config = dict(
    parallel_block=False,
    init_std_o=0.00525,
    init_std_down=0.00394,
)
MLP neurons of a small language model. Each row is named by its layer, matrix (down: output weights) and neuron, and shows model dimensions 0-127. Each number is 128 + 32 x the weight over its row's rms, rounded and kept within 0 to 255. A neuron's up and down rows have the sign that makes its largest values positive.
A block is one neuron, or neurons of one layer that tend to fire together. After each block is what it responds to, as a language model described it from the Wikipedia text at the highest values.

L11.down149 [134 107 113  77  61 105 156 122 132  90 163 136  87 136 102  44 100 144 135 162  83 101 128 161 138 173 118 101  84 105 198 134 120 117 195 128 173 126  71 154 167 110 105 145 190 151 125 129 143 112 103  80  76 180 116 119 149 169  66 121  80 138 123 176  76 137 122 137 157 100 136 107 154 133 156  25 161  57 154 128 131 105  69 136 120 158 154 149 133  71  92 128  52 148 107 140 116 115 134 149 129 135 163 130 143  60 169  87 154  89  98 151 110  87 134 107 159  92 161  91 126 132 143 126 124  97  55 134]
Description: First-piece tokens of names or words split into pieces, mostly capital S or G in lists and tables (Squanto, SNK, Slap), plus mid-word pieces (dis-su-ade, Cent-en-ary) and table pipes.

L11.down67 [111 108 171 181  68  90 191  54 116 103 138 127 127 161 127 151 190 158  96 168 127 174 105 100 159 130  96 155 103 134 116 149 161 123 131  78 159 112 115 132  95 124 147 115 113 165 101 124 122 113 139 115 155  90 133  86 140 126 122 178 100 160 108 160 106 142 170 147 143 157 138  88 141 125 121 113 142 170 130  78 128 103 180 105 168 125 176 166 165 130 169 145 117  91 156 118 122 145 138 141 194 126 149  31  78 144  81 123  65 160  75 100 106  82  83 112 136 100 106 129 158 106  51 148 128  91 145 101]
Description: The value inside a Wikipedia table cell just before its closing pipe, mostly numbers, years ending dates, or column headers, e.g. 0, 2002, Silver.

L9.down155 [153 109 206 141 170 193 118 164 150 135 161  95 124 167 168  83  90 162 111 133 162 145  63 148 146 144  97 104 179 116 149 119  69 172 172 116 115 156 128 117  53 119 132 155 127 141 136 189  79 128 189 121 143  97 184 149 169 148  72 107  75 108 122 175 116 112 154  91 110 125  89 149 146 105 131 101  97 188 157 126 145 134 157 139 118 145  39  92 133 145 114 174 149 122 118 152 129 217 126  80 106 113 180 143 104 140 166 157  97 148 124 151 122  99 110 131 121  98 134 142 157 168 144 120 123  92 153 184]
L9.down420 [ 68 173 100 138 132 167 121 146 154 157 125 113  95 126 124 117 124 143 138 165 104 185  95 164 191 184 126 127 155 187 177 143 113 187 162  99 115 147  98 145  84 109 100  88 137 126 135 117 118 111 173 159 133 108  90 172  94 125 106 145 110  99 114 138 124  87 133 130 161  96 114  85 192 137 156 126  93  95 146 212 132 206 132 120 123 131 109 119  81 196 132 122 173 171 189 148 117 180 129  83  83  85  73 119 102 135 157 150 148  92  88 165 107 103  98  94 164 104  95 150  89 128 111 158 118 144 169 145]
L9.down514 [129 123 127  98 199 124 119 108 102 126  72 144 138  83 109  90  93 116 124 154 169 110 111 144 170 105 101 107 186  96 112 102 111 132 166 127 126 146 137 129  84  62 111 120 129 106 101 149  44 163 165  79 127 121 129 146  95 138 157 108 106  89  88 133 106 140 153 135 119 158 116 127  75 127 151  87 115 131 126 114 110  64 129 128 129 188 109 148  90  76 187 139 128 181  58 138 153 177 105 134 217 143 121 139 112 186 190  98  99  95  80 183  98 128 150 121 123 123  90 132 151  95 130 128 159 128 109 137]
L9.down624 [170 145 127 129  80 130 111 121 159 126 152 147  85 136  90 130 101 150 139 160  30 177  62 164 131 162 165 144 105 120  91 118 165 110 119 152 120 136 156 146 124 156 145  96 105  89 135  56 164 159 138 125 119 118  94 136 175 141 138 153 132 196 140 137 134 114 117  66 142  92 116 163 112 189  33 157 141 149 113 112 113  77 107  96 127 157 100 145 120 165  79 168 160  95 100 178 151 198 133 148 106 145 162 151 143 134 116 106 127 144 139  95 115 147 168 171 102 134 141  85 102 138 133 154 112 160 130 157]
L9.down648 [107 105 115  70 154 109 177 139 114 121  80 105  91 135 180  73 145  85  94 147 144 109 138 202 118 139 109 121 112 110 149 150 160 109 151  97 104  93 123 131 105 154  69 149 108 117 144  38 134  81 113 125 187 102 120 168 137 102 198 150 181 157 113 158 139 112  71 110 145 164 125 144  93 160 147 106 106 133 148 120 163  77 156 142 135 112 158  98  89 181 134 149 119 107  53 121 151 165 124 135  87 148 184 134 160  99  88 101 148 160 135 124 135 196 162  90  64 134 111 144 132 133  71 167 127  73 112  66]
L9.down746 [162 145 108 114 144 141 110 172 121 131  86 138  93  95  97  76 150 145 109 207 151 169 156  90 102 148  77 180  88 122 150  93 169 136 134  54 138  85 174 157 112 149  78 205  87 133 101 107 200 118 110 199 192 130 100 122 149 174 144 169 137 155 135 149 174 109 117  98 135 134 150  95 128 147 139 101  89 103 118 157 101 118  95 164 118 148 118 163 110 147 112 161 132 154 170  91 155 176 136 126  87 123 140 169 134  81 176  91  46 207  87 128 158  96  87 109 111 112 131 192 136 129 124 108 111 150 141 169]
L9.down795 [ 85 125 105 148 147 103 126 121  92 143 181 126 148  75  45 164 158 104 162 123 139 128  90 178 155 152 146 112 116 116  77 165  95 116 105 127 148 119 150  61 131  98  97 143 150  63 122 157 183 122 179 138 134 182 138 135 128 147 142 139 163 120 181  81 120 140 122  83 103 106 163 139 158 142 113 174  81 168 188 139 170  88 123 135 133 134 159 117 169 125  83 125 131 106 117 145 103 145 159 125 123 126 119 137 155 130 176 122 108 132 133 135 139 148  91 150 199  68 119 128 116 110  40 181 128 143 133 188]
L9.down819 [167 186 116 186  84 125 147 188 160 160 129 117  81 138 115  94 143  86 150 179 144 174 137 140  95 101 151 139 112  85 153  92 132 131 117 110 116 152 156  94 123 102  92 103 134 138 105 138 129  96 148 160 127 150 193 130 155 147 100 119  85 176 100 148 146  88 166 112  90  82  95 141 150 138  98 140 104  91 170 109 109 111 116 129  79 129 116 107 113 169 162 173 148 144 109  99 130 124 130 203 122 134 181 165  97 165 111 129 103  91 106 128 163  85 139 124 122 106 111 140 135 125  76 156 174 104  75 163]
Description: Four-digit year tokens, mostly opening table rows after a pipe or ending date ranges, e.g. | 1964 |, (1972–Present), Powell, 1980.

L9.down171 [138 119 119 169 124 120 127 123 141 107 189 143 176 162 136 138 181 102  99 138 101  96 110 129 152 118 140 162 143 125 136 210 100  58 155 138 165 140 115 146 139  94 133 108 127 180  78 128 100 165 157  69 130 104 117 155 158 120 161 144 107  92 150 194 110 114  99 123 197 182 180 163 141 176 146 113 146 126  94 115  69 200 154  80 109 141 134 101  84  79 176 153 120  57 107 178 140 108 133 151 186 161 144 126  99 120 122 134 149 149  83 134  98 161 122 124 104 207 130 115 110  86 206 130 124 141 139 112]
L9.down339 [101 125 138 108 110 137 140 128 134 133 117 136 152 151 110 102 111 176 144  88 164 137 126 132 167 197 162 153 113 119 116  54 126 180 147 134  96  60 169 137 135 139  85 174 115 167 109 107 149  94 139 135  95 155 150 157 147 163 133  65 136 134 101 147  78  95 140  72 126  88 130 164 114  95 138 110 129 162 103 100 129  86 121   0 123  76 127 141 131  82 150 154 107 144 112  85 164 160 139 141 126 162 158 105 131 122 131 129 157 225 182 136  65 127 135  47 172 167  83 131 137 124  83 122 132  84 114 104]
L9.down525 [100 148  99 162 169 128  70 101 189 142 152  93  88 118  61 102 201 133 129 108  93 118 159  75 184 106 130 150 139 136 133 137 166 182 136 123 135 108 159 156  78 100 108 130 138 137 129 111 121 136 114 102 161  90 114 120  98 104  97 123 116 145  84 134  89 137 133 140 142 114  95 187  73 111 147 152 116 121 104 109 115 134 122 130 205 141 128 127  80 110 122 162 138 134 152 103 111 130 145 122 159 126 179 133 135  92 123 167 150 154 119  66 122 127 165  87 170 172  63 181 134 193 155 159 127 129 158 131]
L9.down547 [107 140 144  90 113 113 123 172  71 169 129 168  93 142 122 139 120 104 139 155 126  94 132 142 127 136 137 172 107 173  64 117 137 122 168 105 109 144 170 153 149 184  78  73  60 126  74 124  90  75 211 158 169 136 113 105 109 115 195 157 152 139  80 120  82 206 124 152 120 218 189 144 179 124  96 111 149  79 127 109 116 115 133  53 187 106 132 106 148 156 118 128 145 137  96 135  74 162 145  69 169 117 141  78 131  62  83 133 129 109 136 110 102 186 103 149 132 184 117  92  97 114  93 221  49 125 125 149]
L9.down642 [157  51 131 174 191 198 123 127  83 150  81 172 136  92 138 167 114 152 135  94  94 159  71  90 122 133 202 107 102 125 139 106 117 111 154  71 110 132 135 122  80 120 146 132 144 154 143  96 134 138 175 117 150 158 120 142 110 110 156  92  84 104  70 134 109 139 106 139 168 122 123  93 112  84 138 145 112 105  97 171 113 116 102 199 183 131 110 201  62 110  79  82 124 117 116 127  74  94 138 137  50 191 146 122 141  53 132  96  85 125 178  96  85 113 164 123 115 193 116 160 216 151 111 125 127 160 151 150]
L9.down747 [135 148 130 114 188  92 108 157 169 158 191 142  91 104 102 108 139 135 113 153 146  87 135 131 145 101 193 134 150  68 106 149  68  84 184 153 184 121 105 161  83 155 138 104 113  91  67 117 132 116  84  97  98  64 131 110 123 112  85 156 110 114  78 157 130 162 105 132 127  96  94 136 150 145 171 123 108 155  75 140  99  38 150 111 132 120 120 115 110 132 125 168 129 130 163 106 117 159 134 115  92 179  99 107 128 124 111  75  83 141 102 164 108 101 153 133  82 115 112 106 113  90 152 140 162  97 137 166]
L9.down775 [121 121  94 125 134 121  77 164  80 134 115 101  80 101 129  62 163 114 111  88  85 174 126 178 162 125 124 158 185 126 133 185 155 129 167 191 151  89 108 138 127 160 125  86 182  72 161 111 154  95 162 142 137 173 133 158 104 132  83 143  96 157 143 119 152 112 173 119 101 133 101 115 113 114 131 127 194 197 118 164  73  93 177  96  98 178 114 202 116 112 131  96 109 127 138 129 147 162 148 220 114 136 155 105 187 158 134 173 145 191 168 210 163 116 173 138 152 107  90 121 168  89 169 183 137 151 124 136]
L9.down792 [127 232  91 125 142 124  96 106 135 150 116 146 160 177 117 110 139 129 150 127 178 146 145 125  90 126 125 189 125 118 126 114  89 142  43  79  96 181  94 125 112 135 123 203  97  95  68 165 104 174 213  91 162 125 117 102 141 169  93  97 176 137  92 151 174 119 135 106 117 105 139 114 130  92 132 133 106  86 169  70  97 110  99 131 107 107 109 146 126  78 104  58 163 159  71 121  77  96 171 128  86 110 103 146  89 176  93 165 135 132 137 178 107  87 150 131 156 128 148 124 134 154 110  89 102  98  82 156]
Description: Surname tokens (or their final word piece) right after a person's first name, in cast lists, tables, credits and prose, e.g. Rogers, Nicholson, Fincher.

L8.down204 [127 109 161 119 198 104 132 126 161  92  57 148  95 192  82 139  93  74 175 138 137 134 124  83  91 135 132 147 130  75 127  97 158  63 165  82 149 125  89 157 215 138 121 137 132 115 146  62 155 105 174 157 146 147 166 127 121 161  84 175 124 112 197 140 107 126 166 194 107 150 157 193  74 104 173 113 100 110 114 153 100 125 104  76  60 116 166  71 125 153 153 110 153 144 134 135 118 136  90 141 149 145 107  73 182  75 159 173  72 157  96 103 145 160 186 158 136 163 123  91 114 106  81 121  72 126 161 159]
L8.down251 [160  77 159 123 162 129 139 115 136  74 140  81 133 132 117 188 159 150 143 197  70 122 114  84 117 121 164 118 105 166 169 114  59 139 196  98 129 116 109 198 152 147 116 152 111 152 102 146 152 158 172 164 123 139 166 130  52 123 120 130 123  65 138 103 205 111 122 139  72 127 130 135 183 115  96 114  72 119 170 114 120 127 104 159 163 115 130 111 167 173 170 119  75 164 188 153 154 179 167 131 127 131 199 136 138  50  50 187  57 170 132 157  93 123 165 205 108  89 128 140 191 170 153 144 123 132 127 158]
L8.down266 [111  90 148 141 112 163 139  88  77 134  90 129 153 115 120 177 127 103 119  87  89 126 117 145 132 119 155 124 178 138  73 142  43 146 136 101 107 128 135 149 161  83 102 122 133 142 123 192 154 184 153 142 137 120  91 104 135 160 129 127 139 163 179 160  98 144 138 139 116 164 124 164 134 117 130 134 156 104  79 117 152 103 129 109 131 165  99 158 112 224 185 146  93 103 108 186  73 126 208 200 142 122 142 149 100 119 154 150 147 146  91 163 123  98 145 173 122  96 112 155 115  32 179 138 143  82 129 131]
L8.down532 [121 121 178 161  98 115 193 108 139 104  98  69 140 144 171 127 167 131  48 117 145 140  96 105 127 137 110 111  85 109  88 112 121 194  92 160 105 181 149 171 142 144  66 111 106 182 139 135 105 129 145 128 138 122 136 187 134 108 149 132 165  78 121 154  76 149 184  96 116 165 116 102 123 114 164 159 131 100 143  89 110 131  99 142 165 161 164 127 133  81 109 151 154 174 177 110 152 163 136 139 140 125 133 166 120  93 197  74 100 125 105 148 147 181  49 105 112 153 141  99 114 103  96 136 148 132 119 106]
L8.down869 [116 136 166 125 197 183 131  74  72 150 124 132 200 166 128 133  55 154 141 100  97  95 137  62 140 118 143  92  95 127 162 148 146 140 168 151 162 117 168 152 181 132 148 108 128  64 156 145 132  83 121 151 130 128 108 115 154  70  63 170 145 129 169 166 104 142 170 126 120 160 120 136 157  83 162 146  99 225 110 179  50  95 139 162 131 165  97  83 164 155 122 117 151  70 194 145 136  90 115 141 148 115 175 125 152  50 151 187 110 120  57 150 177 141 200 167 146 107 147 149 158  88 160 118 142  89 146 120]
L8.down919 [143 138 134 150 169 128 151 155 132 149 113  86  58 139 141 110  60 126  82 133 119  60 106  81 124 129 115 150 139 111  95 144 109 143 127 123 143 137 143  93  83 169 170 125 112  55 127 151 150 131  64 118 127 109 222 145 109 160 134 162 160 147 136 155  85 176 108 134 102 167 139 166 130 169  97 173 129  85 130 150 100 129 141 120 112 124  66  77 163 127 122 130  97 123 130 115 115 166 180 121 191  92 105 181 104  75 132 116  94 102  60 143 172 108 236 129 126  65 178 107 144 158 184 152 164 104 135 158]
L8.down974 [185 100 127 138 185 106 157 165 172 163 174 166 167 145 141 143 109  96 104 147 133 140 113 131 129 143 114 107 172  85 145 161  97 141 127  49 124  61 105 169 146 131  88 110 106 144 161 127 188 103 143 116 105 144 172 154 138 112 130  77 198 170 151  64  86 131 174 130 183  74 145  82 127  94 118 100 102 134 119 107 133 162  96  86 102 160 142 120 113 189  99 140  71 102 137  80 119 182 137  89 133 115 155 135 142  58 133 149  88  94 145 110 146 138  82 127 118 104 160 163 181 102  33  98 134 136 105 174]
L8.down975 [ 79 164 172  98 125 144 112 124 133 152 131 158 184 130 137 111 103 118 105 186 121 125 167 154 157 105 114  65 103 149 130 228 166 186 110 183 119 109 113 166 113  80 131 123 139  99 113 117 108 104 166 178 105 107  88 135 141 134 105  97 179 153 116  80 145 157 150 151 117 145 154  97  93 145 113 125 170  74 109 198  78 150 152 153  92 113 124 117 176  87 126 102 155 137 157 132 108  52 144  76 110 111 127 193 106  32 131 126 138 168 174 181 157 137 157 123 139 104 130  99 118 185  97 138 127 156  79 159]
Description: A lone capital letter beginning a proper name, code or acronym that splits into pieces, often in lists, tables or cast lines (G in Grumman, K in Kwon, C in CQC-6).

L8.down30 [183 103 111 156  94 102 153 154  98 108 166 148 194 138 140 109 111 154 139  49 141  91 128 117  66  68 110 113 128 117 196  97 122 124 122 111 143 196 115 161  87 129  89 158 164  68 189  68 154 141 113 153 150 152 110 155 178 152 149 159 104 117  72 196 126 114 165  64 168 114 197 167 156 110 121 142 113 110 127 123 131 146 113  80 123 116 148 115 120  88 141 160 155 140 134 117 116 174 179 100  85 128 142 188 195  97 170  85 117  83 106 113  74 124 104 159 127 162  67 150 129 122 130 111 143  81 139 159]
L8.down406 [187 206 177 121 104 110 122 137 122 153 106 105 157  87  83 120 142 121 172 132 129  98 144 124 152 118 110 127 123 124 130  85 145 115 161 142 108 153 164 128  84  72  90 137 105 112 171 126 129 110 147 125 161 171 171 173  84 143  93  86 109  69  44 106 136  80 108 181 127 141 118 129 118 176 153 131 107 109 129 112  68 203  94 114 124 104 151 118 104  96 126 155  98 140 104 100 100 163 134 153 162 112 118 172 121 108 126  88  73 105 117 103 122 118 129 147 165 121 155 138 148 111 114 107 102 127 127 149]
L8.down557 [ 80 150 130 124 113 127 134 120 143 160  73 105  87  99 144 182 132  78 106 121 174 153 135 143 119 128 153 121 125 126 133 144 148 140 132 127  70  76 184 110  71 139 118 146 112 106 150 118 183  89 119 185 107 127 115  61  62 135 127 104 142 113  84 122 148 170 143 137  79 160 130 129 176 162 131 102  93 113 111 187  70 146  70 106 171 135 119  90 168 106 100 120 122 104 113 137 117 125 113 159 116 148 115 104 143 134 116 167 158 118  96 110 164  75 110 129 141 160 153  80 120 160 136 127 114 111 139 135]
L8.down758 [130 147 148 153  86 180 110 143  70 102 181 202 138 142  85 135 151 118 160 127 145 152 147 148 163 157 102  32 124 100  79 155  80 131 171  91 143  91 152 166 121 163 156 131 126  95 152 160 171 112 119 147 109 114 153 153 121  35 164 126 129 113 158 113 161 114 181  94 148  90  78  86 136 114 135 117 133 116 150  89 114 106  89 143 116 139 121 116 202 130 123 147  89 112 153 146 180 106 147 145  77  95  98 103 128 149 173 128  89  39 107 141 173 167 103 128 142 103 131 164 117  77 181 102  92 118  87 119]
L8.down880 [241 115 133 138 171 167 152  92 179 131 213 123 121 111 153  54 148 127 177 125 125  84 154 142 129 126 119 142  50 115 117 133  81  87 114 116 127 115 144 128 120 120  80 100 128 131 117 103  42 184  92 133 153  91 156 149 102 100 133 171 142 182 146 123  82 109 139 143  47 175 132  99 100 169 132 154  84 146 125 138  88 113 122 113 169 120 138 109 146 136  49 172  88  90 117 134  99 141 167 126  98 127 127 104 116  60 132 102 120 100 170 148 225 126 203 155 110 110  53 120 153  82 161 100 161 100 109 127]
L8.down953 [155 127 138 171 101 136 144  76  87  84 150 132 200 139 173 138 166 161 120 150 118  71 147 161  73 132 126  94 166 115 146 110 115 195 132 143 157 135 150  40 168  70 122  75 133  91 169 173 154  99 162 154  98 145 162 111 107 111 124 116 149 149 126 107 173 121 112 129  63 117 117 163 152 132 128 112  93 153 130 121 146 172 100 101  98 101 138  86 107  99 128  87 136  91 105 124 202 208 135 106 167 150 116 158 114 152 169 120  60  68  74 127 150 158  99  99 111 108 104 141 131 118  93 102 152 146 178 154]
L8.down963 [163 136 150 153 141  95  66  85 144 131  98 139 128 100 122  65 138  64 117 178 182 130 118 144 122 176 190  87 149 187 124 111 126 125 115  51  98 131 134 135 173 145  99  99 123 167  91 166  80 101 148 163 152 125 120 174  90  97 168 159 155  77 136 147 138 111 145 139  75 134 115 161 157 168 128 192 149  78 136 121 132 182  92 120 141 148  98 147 171 136 124 108 122 116 147 153 144 105 176 130 152 103 119 136 136 114 120 141 110 181 206 137 171  79 146 111 141  96  98 102 147 164 149 172  82 108 149 104]
L8.down968 [187 160 147 134 104 142 107 126 119 104  69 173 112 122  70 161 150 127  97  74 173 189 117 144 132 106 136 149 112  71  92 130 142 136 134 119 141 163 155  91  99  87 139 137 130  91 117 149 139 108 153 103 154 101 121 141 141 127 175 144 171 154 131 107 179 123  77  45  99 119 139 128 159 167 106  98 100  97 120  94 130 121 124  84 131 190 134  94  61  93 111  70 124 126 177 157  91 103 104 138 127 113 132 114 134  87 143 122 126 172 141 101  63  86 172 176 112 126 155  88 121 127  41 103 126 117 110 138]
Description: Year numbers like 1985, 2008, 1994 in dates, table cells, list entries, and from-to ranges, strongest after pipes or dashes.

L11.down733 [136 130  85  60 143 132 146 111 155  98 130 153 123  83  97 131  69 130 158  45 111 104 163  93  95 160 112 149 182  94 115  66 151 126 148 129 152 102 130 131 105  84  92 134 128 121 151 130 157  99  94 109 100 159 100 166 102  97 154 150  90 140 108 135 160 150 153 127 151 116 110 128 178  61 163 184 122  95 125 126 126 102 104 172  68 121 142  94 121 169  86 102 177 133 115 105 155 143 128 148 129 192 127 123 116 182  54 155 147 158 128 169 145 147 128 141 101 129 170 140 138 133  95 116 110  66 142  71]
Description: Surname tokens (or a name's first or middle piece) following a first name or initials, in lists, tables and credits, such as Moore, Chase, Howell, Flanner.

L9.down61 [ 99 144  68  56 122  85  86 131 154 135  97 148  91 137 114 121  82 175 218 174  90  98 171 126 115 154 134 108 122 144 104 106 121 113  39  72 138 129 173 179 151 112  71 135 127 163 133 136 149  85  86 125  90 127 144  96 141  84  62 149 152 116 142 150 135 107 146 121 120 155 136  33 101 126  63 113  68 156 112 101 136  89 116 157 140  92 106  72 134  85 184 110 112 125 158  91 121 142 142 163 119 122 150 140  79 126 112 194 125 165 135 115 218 128  94 178 175 124 115 131 127 144 138 146 102 130 119 133]
L9.down328 [106 127 169 117 103 106 146  61  97  88 111 128 171 109 100 136 100 145 131 161 100 179 151 125 181 164 150  96 115 173 179 156 168 131 134 162 146 208 203 137 156  87 121  64 156 163 130 216 126 125 115 139 122 115  93 127 161 124 118 154 163 132 123 201  80 157 119 123 152 135 179 124 137 143 122 132 131  84 110 145 118  95 141 160  82 160 112 164  71  98 134 147 115 109 119 108  85 130 101 150 170  63 134 130 145  18 137  77 160 143 188 123 154 132 145 136 118  99  86 130 148 126 132 148 148  90 140 147]
L9.down375 [132 153 194 110 118 168  86 125  75  96 139 139 111  96 108  63 102 119 107 126 205 108 158 153 210 179 153  98  95  70 111 164  87  88 153 118 110  65 115 180 121 188  73 119 135 164  99 129 123  87 165  98  97  79  88 122 151 114 116 110 113 139 143 106 114 137 103 170 149 120 166 120 126 121 112  99  90 116 156 131 119 167 126 168 153 187 111 154  93 147 115 130 168 146  89 139 106 147 108 106 119 133 154 140 104 100 154 121 197  67 126 134 163 147 152 157  83 147 145 137 126 108  91  97 115 130 115 121]
L9.down450 [125  98  79 171 162 131 126 101 117 165  86 101 160 109 102 108  45 133 129 163 145 130 180 135 122 119 117 173 129 151 113  88 111  89 138 104 117 132 156 126 157 168  91 109  92 147 131 109 100 121 108 103  81 177 186 101 226 150 130 161 143  93 119  86 107 181 137 109  95 137 176 141 170 156 169 101 119 163 123 157 111 146 179 144 135 117 120 162 138  78 101 132 130  90 111 144 126 124 149 109 137 141 138 148 137  99  81  99 103 143 143 103  94  67 154 154 178 154 145 153  89  56 143 175 140 207 117 151]
L9.down516 [115 114 152 125 149 167 130 146 120 121 118 146 175 136 133 166 151 101 132 131 123 128 109 188 181 109 106 155 154  97  97 109  77 131 154 181 149  92 174 130 101 117 127 128 143 114 120  85 118 130 143 114 124 103  84 187 122 118  92 160 172 116  30 141  71 143 153 152 122 122 153 116 117 125 139 127 114 108 146 150 128 135 120 113 166 128 101 131 116 132 138 165 123 130 126 116 164 102 146 133  16 136 151 107 106   0 110 171  32  94 123 109 164  51 116 104 114 165 112  89 128 109 125 113  76 141  78 123]
L9.down701 [157 136 129 110 162 121 108 104 128 109 117 116 133  99 115  47 143 127 179 108 206 119  85 128 160 125 169 103 135 114 156 115  94 108 186  85 205 141  97 160  94 132 151 116 134 129 139 187 114 147 135 135 135 138 102 199 115 143 108 137 146 149 139 154  65 100 157 107  83 123  82 121 115  99 101 131 136 160 156 185 131 109 128 108 144 132 116 171  92  97 126 185 104 104 153  95 121 163 178 137 121 115 123 134 144  17 147 148 116  78 132 128 105 111  97 136 106 110 114 111 120 153 123 129 172 132 100  72]
L9.down805 [ 56 120 144  98 115  99 100 120 160 116 114  42 167 147 183 137  87 138 221 141 114 171 112 139 189 137  91 136 120 114 113 113  88  94 212 170 124  91  72 153 122 157 113 161 153  88  98 135 102 109 169 116 112 109 139 166 170 140  62 169 122 137 119 130 113 121 128 118  86 128 130  86 151 127 190 178 134 169 106 149  78  94 108 125  94  98 111 174 135 103 185 168  78 205 124 108 137 179  69  81 175 183 139 115 143 160  86  96 137  85 151 157 127 135 155 112 127 121 100 130  94 140  83 144 101 151 158 188]
L9.down955 [106 190 132 129 137 105 109  95 167  93  76 145 139 164 100 106  96 140 169 144 121 169  97 139 151 199 181 168 182 110 162 146 161 124 169 140 168 113 115 143 107 149  99 111 101 118 112 122 175 101 109 101  62 174  84 152 177 112 148 110  58 217 154 178 156 172  99  97 139 121 130 154  85 132 131  56 138 100  81 133 124 133  79 143 130 159  87 118 172 166 125 118  94 140  98 146 104 115  85 117  85 118 158 166 174 156 133 130 125 144 135  92 122 107 101 117  99 142 127 103 138 134 131 131 184 101 137 133]
Description: Fires on a lone "s"/"S" token that begins a word split into pieces, e.g. s|ymmetry, s|ize, S|cent, S|kowhegan; also other word-start fragments (Sz, Past, in).

L8.down233 [146 109 118 129  92 138 197  58  69  67 165  74 116 125  96 122 159  78 122  69  81  95 102  59 114 109 109 160 153 179 140 111 144 155 114 101 191 133  90  99 130 143 131 131  99 122 128 124 126 129 148 121 136 111  80 111 157 115 132 125  75 142  74 142 132 157 116  76 168 146 149 130 133 130  97 171 129 181 178 148 159 160  88 130 182 190 151 163 112  74 150 138  82 145  69 150 158 158 184 156 135 138 108 124 166 154 128 100 121 106 197 120 140  68 117 162 132 157 127 161 123  82 118 116  41 161 127 129]
L8.down341 [133 126  96  82 135 136 165 172 140  90 129 150 128 144 115 126 124  93 112 193 123 157 118 137 165 125 125  79 182 124 147 133  77 120 135 118 168 100 117 194 124 155 132 148 182 104 124 109 138 117  96 140 105 166 147 110  45 119 137 105 105 113 125 145 114 112 117 175 116  85 134  93 150 123 142  97 150  96 145  71 116  84 179 108 126 113 109  86 141 126 198 140 131 105 169 136 114 128 124 144 143 125 152  64 130 127 165 116  67 177 190 102 139 140 150 110  97 127 137 123 109  79 106  60  63 147 186 108]
L8.down400 [138 116 119 121 146 136 117  94  87 131  70  31 156 171 127  77  84 103 107 148 152 177 135 113  97 134 158 141 135 121  54 146 190 186 132 119  89  85  93 144 106 150  29 131 128 104 158 143  93 165 145 101 132  91 156  89 151  91 154 124 109  80 145 121 113 169 139 106 139 129 134 110 160 137 122 141 168 140  73  89 139 165  74  94 127 112 121 126  89  99 168 156 114  73 143 114 148 129 110 154 101  91 131 153 152  87 119 118 144 132 125 143 148 142 161 210 177 116 107 132  98  90 131 137 105 131 125 148]
L8.down434 [116 124 138 141 125 132  85 179 108 118 140  95 130 124 141 131  48  81 166 141 150 182 126 113 197 146 186  99 134  59 134 135 106  80 125 146 120  71 101 125  94 120 114 115 137 121 153 101 133 180 141 110  99 187 125 124 179 114 126 104 115 177 130 140 112 142 184 129 193 110 157 110 156  90 124  93 119 129 139 117 145 106 179 106 117 164 110 136 112 103 170 138  71 131 167 118  75  95 118 110 146 106 184 144 100 123  90 165 152  97 140 109 125  93  89 107  93 158 134 145 122  76 167  69  48 173 146 130]
L8.down495 [137 119 139 151 119 166 158 127 105 144 117 128 142  71  96 143 179  91 124  91 141 142 137 129  96  81 168 111 125 166 120 145  93 186  86 142 132 138 113 167 143 107  96 157 123 141 122 105 103 118  85 157 134 155 143 175 142  85 106 105  86 121 156 126 196 127 141  88 159 159 151 107 103 104 129 131 206  97 169 131 165 184 114 112 194 100 124 136 110 157 147  89 163 161  76 151  99 127 143 160 142 129 130 159 159  82  93 122  83 143 116 133  82  81 137 168  63 111 122 135 173 159 140  71  83 119  89  62]
L8.down528 [ 84 124  90 165 101 123  81  82 138 175  79 147 148 140 110 153 128 179 174 123 127 191 107 140 129 130 131 127 114 187 145 125 149 148 167 117 119  89  94  61  54 136 131 157 124 139  80 114 144 152 123 113 148 115 154 148 173 154 117 160 129 130 120 148  92 109 110 111 135 181 164 142 117 111 102 148  78  89 115 125 100 130  69 210 145 123  66 183 135 115 164 156  94 115  54 148 141  84  89 125 168 152  83  74 189 121 101 120 137 154  77 163 130 139 116 111 102 176 134 103  76 125 112 127 116 109 117 103]
L8.down641 [106 168 112 140 139  92 133 133 108  76 112  99 122  52 122 131 118 187 145  88 140 117  83 131  68 156 119 135 169  99 158 138 114  87 143 178 105 128 110 160  70 117 135  97  68 170 150 127 116 140  86 149 149 101 161  83 148  83 155 155 165 132  92  83 130 138  85 162 103 121 156 116 148 175 117  77 128 107 126 138 140  99 125 170 168  86 113  80 129  62 122 105 121  85 141 158 162 122 175  88 129 143 161 126 134 135 128 161  42  90 108 159  65 118 117 146 104 146 127 189 109 140 171 112 117 149  96 119]
L8.down840 [ 74  98 121 141 120  82 121 115 185 103  37 122 106 165 154 124 120 124 112 133 124 124 119 132 124 132 113 127  70 109 130 153 156  92 164 132  59 157  80 140 115 159 139  35 102 151 125 148 126 159 156 140 168 146 116 130 136 174 147  62  81 181  97 118  96 183  94 105  93 176 123 184 139 113 135 138 136 135  85 159 186 120 111 158  73  93  86 116 187 194 161 171 139 139  98 130 153 109 120 135 158 144 131 168 161 154 119 132 126 165 129 128  98 140 115 111 118 181 116 149 159 198 103 145  80  60 133 108]
Description: Surnames, or their final word piece, right after a first name or initial in credits, tables and biographies, such as Baker, Morgan, Carpenter.